{
  "num_hidden_layers": 12,
  "hidden_size": 320,
  "num_attention_heads": 5,
  "num_key_value_heads": 5,
  "head_dim": 64,
  "intermediate_size": 832,
  "vocab_size": 8192,
  "hidden_act": "swiglu",
  "norm": "rmsnorm",
  "norm_place": "pre",
  "norm_eps": 1e-06,
  "positions": "rope",
  "rope_theta": 10000.0,
  "rope_fraction": 1.0,
  "qk_norm": false,
  "attn_scale": 0.125,
  "bias": "none",
  "tie_word_embeddings": false,
  "parallel_block": true,
  "init": "normal",
  "init_std_qkv": 0.0153,
  "init_std_o": 0.0153,
  "init_std_up": 0.0153,
  "init_std_down": 0.0,
  "optimizer": "muon_variant",
  "learning_rate": 0.0141,
  "lr_mult_o": 1.5,
  "lr_mult_down": 2.0,
  "beta1": 0.93,
  "lr_head": 0.0104,
  "max_grad_norm": 1.0,
  "warmup_steps": 200,
  "schedule": "cos",
  "final_lr_fraction": 0.0,
  "batch_tokens": 131072,
  "max_seq_len": 768,
  "doc_mask": true,
  "z_loss": 0.0001,
  "train_tokens": 902600000,
  "max_steps": 6887,
  "dataset": "wikipedia_en"
}
MLP neurons of a small language model. Each row is named by its layer, matrix (gate and up: input weights) and neuron, and shows model dimensions 0-159. Each number is 128 + 32 x the weight over its row's rms, rounded and kept within 0 to 255. Numbers have three digits each. A neuron's up and down rows have the sign that makes its largest values positive.
A block is one neuron, or neurons of one layer that tend to fire together. After each block is what it responds to, as a language model described it from the Wikipedia text at the highest values.

L5.gate161:146147125114155100168109138119123156127129167086069108107192178135137112144179143143114163116099103072137185098134097156099107068087133128123122118082117152111074141119165155163128108175149109144107159113139158106153113148106162132196152070148102130170065118089125167121164132162094155118108088175108139113154135166126184199072140103185096105048125186152170086095147145107177122128137112126114115145148159128101090092095140116148120178130072145077162164144132133128105105074082100
L5.up161:187080123150145125182115139102103169096155163170024165118110158142131127102163139110140157126087124098164186081137089157170062092105079101126116099084186150180083107190114111114134121152156100096104177096135122145095111179119160181208108107159121177121129114152092121095151147140091108128157116160070160135124140130168092118019185085190123085099160123129188118134161162124118108178180070150155120096197091111110126118124128111103160133149129220145124151142128115154130108138165139
L5.gate180:124170180076109130123136122153148118137135161136128130107142084113088082181131175122156184133139122129150162143182128176156116151154160131165120155075169160147128139131074087105143089112086120102155093127103151095133122118161127104153129165148131105116100110194163142116108125124182079138184186101090162186169145152019143093157082157082095099087110127136139105123143102159170124099166111090126129083079033070088120128161095113132123170110199180137091139092119103146167103151153153
L5.up180:053154150161078071074116103134155101128148155116143186107093041165121097141095127143184061203114123079131129091173133109102124152145160147189106138147123132189104140099171165113093133092117161113152099187067123098189097173119146152178122130146241137134162052208120093147115159147113158135176138106136121149124117187110129132152157189187178122127093173154138159061162104123116126113112130125118104176112090167136118121058112140132145100120134105127071120133118103143132119144143060
L5.gate246:143153155203114121152141163209138127154147126157153105147167153142135155118134111064142106121193184112128195113139189102181069162126157134141073151158208123141150199104139155126125089104106175149176150115174172165129182073083100088116124122137098096128130082126174140109116138110093150119106115178142075130125131123099103151117129137114089130153169124146164120154154103144123110139135082134099147125143162130103092159086089132116080114093078146097156062091120145108096133109145126
L5.up246:140122166175122123083132143141109127104164138154182126170173135133118102176075145145151164098154103151115107141128139065140154117146133170112118158159131102139155127148132092117193072115142125133129152093119078154105173146178122086153198144152145096155111073137101138069145119123098168166100125167150048127136157138163161192149133172147091115171115124154183110137119087141135131137130146158118134170147199114081059072143145149148118119115139067155173122106067077162206128120128078
L5.gate336:168169106154095130158156142137149089171167121174112105128063137220158109170154181134167129086110108113135076147139091142146053105127135077162130139116115081136117146144114179141127147138155105110120104149112135147169123141098053165181130151154155118165140102137106160140158115174112174126066109160079126107098163118082195162145126117148119140134185121178125182110128123118078171179114059093140078151107082150146130111130131149117126136178089163179202157203169103161100120131113091
L5.up336:176119138109130101132157086059119151128124153145189136120129130128126162093130097130096077128153131214161111083137090120093132110098128110119099165076110152187111129202073172098107137158176106123181120092194109122086132132149162117103115145109141124127191094120139147190104161127132084122177107099148070102088090078143112101149137112071120096135120170116160085156162105126140129160136161128179143096116143164147110139141117118158141145096138075128084184131123182165132124096134135
L5.gate364:104149175127126167177184116124135131137146099152178145068115165131151098157150142138124068098085095083104100138179141129155120131097157150077167169136098153114105159106123091146130114089117068076117099085133132125152146123089156124164135135173157121060132090104132180187158105104138139147173061060115139158195067100121126169091102106152124148110069154129169174081166087137119130124115088209154131130066116170121121172127105072131113134092165120161100135148165138173105089148075189
L5.up364:129175167128186150135189078146113138122137172137156132154106101120096088137192142125075179087141118111157148160168154138089141136170139175103128117138102130134143156120118164137086158133163182063114162109129134127114114148169081115222121155129096192174184138176114077160146181176137178140108108099082080125227141102109119154104143120102122135085138104113137148106162161093102067128095097118124125090170153142134093183139024152124145147123112134158133101106163153195173145156102109
L5.gate472:139135184154057169108125160109128196168197190177101078197112101153151136175104079165147118138151084087131136128178080118114079147138163149180113135086142071100118141135137144085131087035121130174147137133148113131134147134141119119135130138066136105103179139147112123101128093142137145118129115084136070115149140140079188136087114185155107115126163103187127121056119125140142128140126098167145108177141084127141171167150095160117152093137147115139115105151150125160190080120185074
L5.up472:103170167124146088146156162087131174075205170122096093134098158170143100150128151146118094149129139111121158142148124166188093197127086163116120145136145072102123129095088108120132083123172077157139134116108141156092168104144108117099071152134144159130157156162183151108148130111145222147162129144081109095201090169132061124116134127130201088167089131156183164097144123142179138190106098133182133139107131147097135077156108168068097123105168175098168111128136138116083126145116153
L5.gate545:126134152180125090106120180182118180134144149116170117144107119181073154173177098101158165189169130102126135166127130123111097167149069149116116136167159194091081172129137085135118087155152122114125164144077204119171171086151213104121167106114167071133163170141170124077127150180130169080157138136170097184124082153152070119129175130117168143135122078128151107154125103156114108150102143060178226117126163141151138143149143136104122157089117162161146090138127081101125107161131155
L5.up545:122171186082080156046103148168100119150154193123133099102131113139102113147109136132094190098135143099094099128090089156145140158163059126118127125125113175158129162124109147099187084118147090114157178154170131143139151091113153114120140103100153165105104084107158109094140074146148137171114201066109166124134195156079122160120133120183107128084165139123117124151135109123129114160130070070085198175142104113135107118156157136108089118142162155086091091101135146067150136129217169
L5.gate633:151088194217117136141144162169155048110165132112116098156100118135104124115126131129119156113097158103049168129143141091149090124151075120137150105124132138165160162136132121102139119151142134082134168085182188162065144126121132095121127147168124080129157131133108179115109132127149074136098130139136127168148127138141109119140180058172164172110138060083114146101164167163118133199131090145177083066127145184164168099111190135107100124149138128160145113163138110140180092126187204
L5.up633:108144123128093137069107105149129165084125162106102099170125131140129041206169112073087168171138112095113124125145165146129085040067087098132120135132094081102160087172134151176178113141123103083103155131110107121133154142152120070158125094176072109165145176129166112140126177176130107145178146157127170144159152159134071162118126138162143103133114114085085158103163165051095156127063138123148116139109108170105163106075063119136203116150130101093149140103156106134119134130179108
Mid-word subword fragments

L8.gate54:141118119108138149173210066143115142080075106159142193062155115110115061130167113099126193194086110125102111187123181122099145205164095142156136075053165156126028099174134112137112138078168114120060119123068117140123153203117123110091124122161108175090089151080100157117104136144141181135178089130130124155092174187158113145142215115115060138145132172146179111124126138187131171113091124094167166097139134105096144106105100142165125129094092089098084080129119140123140131119193171
L8.up54:101108115081124120136161151091045085098070134166120117151147119171140119078126139126135185144156088114155114109108165141153137099119172184147143114089106078101150157150135143152073165161113054088109186147153165074091174126115182149122151114126198089153136172147114112145091146097137089101129160124145086096043159167078094123115101135135109159128124148113144138130153099158136107056092144176130063084132143124118116153162104083095111178191073170129134122130085116083117160139129134
L8.gate154:116172107094150127118126106111062144175122134100156164123104096078103132155147102051155121121159080142100109117131163234208163132134141117094160162094089091132081176131124100142113132054061149102126163130101120090162139108244164107046138092122118125138135081156145086114138112083170033114090126146176101142144090082164164174118112175088167172130108083147137081149080073098117153131132069098174159131119158151149090093119149096066088083110109112131138072134126146106116149115120137
L8.up154:128174082078098164080149146131058195086134132117094082160177164126137086130144139129091240131173103147142143163094186133132127172139127156096095116096123110146149107085134161110125187128164115124069090157143150158127141109125136159135042170109168191155083128177104155164088173127109160117147161064161158151086113118111110108066100082132153139080100137076172105118201115160177096120061142185080089094086115139120085127104121052114123163137082166178090041147122154141137115100126148
L8.gate261:096143119087124174187109130082150149137169147115152156161105077178115119065124110130107070089125094162083157144101176159142148081114102121148139125112128100150099119120097104116146198112119144137129201122144127070144136107131209183135125184114132165118099129084135104106130115165108125127119155183186166095092135101167148109143099144160146109094173184081149146102110118150090101068115064125084109095056139128101109110117176148122095149126143079127164112176171077173053161139103132
L8.up261:160189147120081117098172102135172157124108182119139124165134169096093086098108152147140074145139149200114124141090162118149125119091086126097096135136163104106092123152110128154105139093115158153130128146139087142148073133148099127139117083135107113166166118086154094129126166198102112128195154114150201164092041130132141150096144091198113177075120146130170092139137077082170109107082153122166110110126115125144087138091133109091083120137056127200138108123135108129132068141107162
L8.gate268:048118124110089116176079173143048105100074149162139121095100089106110137137097129127121183166162130131103100142114124151104156163128069094147118093088105150218114139111172115154127147135086114161124103159110175125146046183203127075094188096128119158141123152117203106140125173164053191105149144138154141149074140183114110170149098102097120155114131147161124156108123133108120169131124103118118075140087143151165144123100181118117121026160095140142171102118139093088177157076133127
L8.up268:130146140139147113115092167100104189138147113195139132178153098189158153108192117127147086111103166133075128141110086191100127122168166147171134154121135137146102140091085165132112156150087099125124119125132104090120116057067108107134141108127145102153099179135102153141075115125156054118141153098132104082173073135129129175204129085116121156128097122191160148087208135099110124102142155104178080098132145151086138153115105136087091176094071125146108161155142158079112205127086206
L8.gate294:136154156163115121176132117068135113171103176143109106128084162165159119140084075108103177130179153122110079079099102113156172180107132150097231179189194133150071137127127128134133165105112108135107241109116103123181123147090138089121077126193098111222086063127165163144146155181140121150091107112202153155141114099132149135140145106154137126122110144101140124105160110098127163083105149089101150147135192142165144126117162135101185099088068112155167132163139124126124163076088112
L8.up294:112169159110111143146104154155098126111106090126131178109131094106136116137135162100139114145130189160131152063178152134195116102159142120106124186068131119132135097102108097176151117166182165157162166099093130182135099150087136175170120126182126073162113095092101056117119127143110076123069106075108190122093115143119084080107112103164135085129134146104182113129172112162069088126190126142102179129106125111140132117114187153160059106131126127123098076105100181091104086104121177
L8.gate301:131061068131161157123155170107158160117191090175120179221128136114100119118153150149119116164138186131141087155052131127119136159139148140122154142086184088150125074095116163153166131176121150139094108119167193153121131125177151154169202157166131056097110176141173213143139139124128087104113153158128100151137124147154189157136122142137170102137195150130143121178082132152098127125183076144157128204172212143152107096099128143097158125131127080082101133075105114157100096109104131
L8.up301:119115041165160067150108132165161141118119103084117119192183114141136138180101118136111149134107111074141159110117101144138101050116132140121061125173122164115150101154180114173110098101142133138161174114174092164157139136155128188114198105101127144192168105105079116103128166185149202158094160119041151102084115145105150128126007067169115096124152131201160089159097167098106112210135103086119115142183122086121066155119150132052188147122160108123111129154157074131171124188134133
L8.gate462:150209093100124124143145120148125097119149116140158145129119145147131117151154128080099062152151111159096093185088171122136144126126115140139103147136183121102151147114115167161156148116140138148148130110032168078109095138132142091092091127114145169161064116121147150124027116126096103113145093156122116134097156127133095175087170077127116121084128146127122102113125136053088086213107138114152127157083180164099135135147156135177192119193093136159124127046160153129091107163100133
L8.up462:158114121164156171127110133149107080180179153148052130178098086091123204153119106167121125150175166140133170178111137108094171135144100090149128169081122133148164147195089122205127146154120144183082176080143158105128145122133110124133102193141129086070105089130137150141192158082096131099137174132149131095174160081136158136156093098110112139113115127150159146174072184107111134125122153143154125084111135122142091102090118164190125104126108124128150079165142092094152087175136146
L8.gate579:104091140119164162067137141132120151139143154098133143083118156173157050103137122209161092144140139098103179096143158111105151110110036183103098139152126137118088126146223165191084146098142108146069089131080115128126128142128129127136142097113135111090108191103137157126082194138066112131154117159122173091135152109151124200137119119104141142155123164108116128078141100115150120120126057112190133130124151071131086126116137123173094096143111106117179156104062170094111152134145107
L8.up579:142109150093168059115095084107118130139157096143132144204073106088123114083104130083172101104091108071084096177124134140147139123130101206116114159158116126119139129085084153149106131161140182065124191102121127121130104104136158076131099107208137139127102135127097096096141102109119131109189119154116160162130097193115160167153101116111143111101096181154183118189184098151093124081144163129126153138079119112156115083051142150190220101142113152111089096125128106169128090119088159
Surname word-piece endings

L9.gate474:146175094129178092092090096121165137149138116122130098140174141077116133155117121134146151142129162178098137176090076154146167156140125138175104114111150109164163102093118063140125142169136119140085127184106136077101138124126126074150130148103105103087113106095115126072132127166067128076130144086092112095123068125169119140162143147161087143127145110118159114118079147144117145117110168152130178152094198093121135108127115093159127078136154112059109160160139126131131131123141092
L9.up474:088127126180081129107193059148164217147132144151168163152133089131137132163152074144116133181133167121156148163151132182118144156147163081097109067152173125161107127101136124144143093125118078077180135140165114160102080158137165153159097137117101051113140149093131127154183098095109178123083098171113154092152139090098133143125085198147115130135152098110088127167122140130171108100143165164099114141148178112143100136176148119108093095167113082136118112131141191103136139124158153
Word-internal pieces and table pipes

L5.gate116:148138126121136154130119152120142088153099099124086141096138133084127116139124129159132148097065079144103144171094144109148175187147086077131086149044144137117200138161138095124117110078136189114094148092151124178164076127110181142116192073160148076118143143095149254077132149111084149141078189130074113133174139132144135169161124155064125170152190130131123115120141111123134085122116179149196172104140146062169138110102119102089096124099115091143130122145152163142165182126094131
L5.up116:108074106129198139152133140109135104109124087167126170119108092075136080165173112111108094064077139126128107136120157120096095132079097100160159096114102078066094080141098080096147130067137119159152197094151158094149123134149106123167100126131081159108142149165092144135098158142124096099105134165105132077171139135167177153156177103152110083139116130121099184169110122177135136155141125119170100095115118214199081118164195118143060121146146160145171111136167155111134118123097148
L5.gate288:128093118126080098192148136141084170120132140097107132148135086141087113135148095177126100146145124084141117095100187123154105080129128112131081134164107132105109114197159107134165168115152086096109076109107109112081080179157137148197100150140083172139116201130125175119104143161156050148131176120104124082149170104119109104148107130117141101101146132154108116107201074172108125158134114166106135124077106126140188150113118132153099109150133067173108142086133142104158071169130121
L5.up288:126123153083103112173097178157110112106116153112108132090059118124103093135096108111147120137119098138132085101101167146153125157156135152071153173121128128081156133098117121101113103112140130092134118106150158151176129115140171079085129134113116128079061117178141199127104101177089184112191137123145156141071144176123136105059104111126163167085113146136133101103210042166123166077114165171154154066130106117138114108092117141121153113101099118189134179162144188077173132129193142
L5.gate377:138123100130165136092130096123085125120108158183153116136099180054074116131148080113199255085184144121127140171107126097134171159106150110125130133087107165093056152094042137117150154155098079098109094133155193045091149141156159095135125135109097123161124113112141132148140129145136111093051122115149126160129143093098071095157090125152119132125067158063129099159184118086121106113105045129134125133133175167136231141115099145120165115128098097142086203131107135156143141098139136
L5.up377:147105116111192128101150106133076117146165149140149146157146180153139127116126114154085153113075124154051170145147148120139118108107037133121131167182161113102150151134133111155103096130144117144135142143113087054102106167099133097147128088086173166136090083071127115121112076137144135170188085096096138089124126192125163091135131080098163148159149105107115155143191085122120112140112174134064131120107105104116118102152116166134058148127220110177103103146172110129153156080106129
L5.gate501:126139085144112078101102135122138146154139158207130150120109114149060194120132075107195115169114144086195137117108171104181141154091172164165120163124116144146096149166082102115079156124126133155123105098143072126064085146179136149189136161100148137101115089083134194129117187129158123119071135115137074183159133108154126166138107147098127138126135087126143137126074097099147130092107106143074084174110112123112121088147158131082118156092174084203174115129164137111141109115095128
L5.up501:116163173114120115163124145113156182111168179064123139089137154128157131177095120142122075143153077121149155149156129122152132050148138093130125141122147103078102089114120156132163134096180079086180158195072166163121149070137094126173214133113117146152166067163143138127061132109165171080164199115143137148124127127151148104060138107107152115164132171175072092193197143076128110113126138216116126155116155132146110090110137101120140161157153108153128101087142129153130090139154090
L5.gate594:078064136163102141094145121143166140171152189115146090174071153093166060178081083129081098118108086109110119091166126086119153142134128158162144098153168162107127183133167118115105107124127146166106120089144105101149047164167156047116154144149133102139119140150150115155143152156077143119093120163145160150151113102166159111133112110117209084132172170071171131123076111134150139110206159169165110072187145194126135167069144170113163147164181076157156119073131120115098084124108124
L5.up594:129082168121176150146192099105112094144132148134173061120114151127107143065103150159107161135074089098180194128119181122117153134138138106110094096113159164153104103143178121106153179172123070136133131091145149190106101105099087127164101174090095151126160122112128141141116112155115133069131063138133135118154079140133146112109137134114141166159142145097160140111108116110102154219128113123123105111145116173114090119116150141081111133074119103112077139140100138111143125119078112
L5.gate618:121162101204109197212148148117119112099151121158128101107123112172102157188111087140073134139147173155157154167097133099129115095131102201149153120153113117131075167154131115094093061079139185130154080139136133136132101160185092071121112158127093141150078088123080166163089149171072142121139091100139179182179126146117099083184138152194159076114144127175210085108146147091097106110143036084117169142122147179125148137157128160090112118111104142122136134102138144108092116124102142
L5.up618:193142156134108154134190091108177133083103235083135174158157137122088144130112124133146143127116115075150108123119188172134114159114145215090190116139126114117135136142123190109137122132110090127101145127128118136152111177139123170175119167078085077058141121139183125160145152134099112165138179080133168126119119157092102075151100177122152125193133150136122153187112126136149127124096148147117170140154141110170129098134151093180084087060151138173103067131113094154156137110183094
L5.gate619:104104134101112139122169153148107108130193225113128149139118113191106083078130053119145125140143151102210133160124098195162154163056165167157131137143182123119068149162173128176129130150146215129117065090103079111153072128156147110143080118091099122109059131145101138169076169181135137123111142136154144152168085142167099148139089142132130131134142125102164129116168142172164101073147104142110089131136127190128138140170198139081163141103128158198110111083143138181117195099099155
L5.up619:112087121121174180101201125157098127100124173124111116142070050113160128142114048121136080114144132117162115142160112185072116170179144124116130046122125164074126130125128146080144168060147141148191133099165085113121126188150066111210157138101107154169156112120133114138122141109161103145112174136149149073109165135117139180091108098131113086163113120141160132120107121135164124097088142093097124113173109185147127123103104121068172124080144094108140102114087127196114118082123120
L5.gate641:164118144092127148071116196119200102143133120115129110154099101148128131137176136124127117131152138136171099094101167116078124089116111202120161102118061127126115115137136100180143125101119095123181226115136074146170117112138168107137117164130125119140143131155153166154112148139164164170055218098060136120140158136107113111163122181147127127122182093130096126104146112208180113082153116140097123148147140117117159133167177076110120073091143109167201162123125150145110136190064107
L5.up641:126123153140159116121108191135125140107116105106098096135142112167088156161101113117143104154161123204097147140136128108108183172103113111205129085167138111168111153127117117129135150115058116145127119166114107163104100116179109172116128099156119073059167162120139156139141183123135105097135148067089143138168111122156087128152125126185145142128110141147124138130147133104201115088077169138169207118214140096197149142122184083151108096140095138199144095096132127117126163146115102
Rare-word completion pieces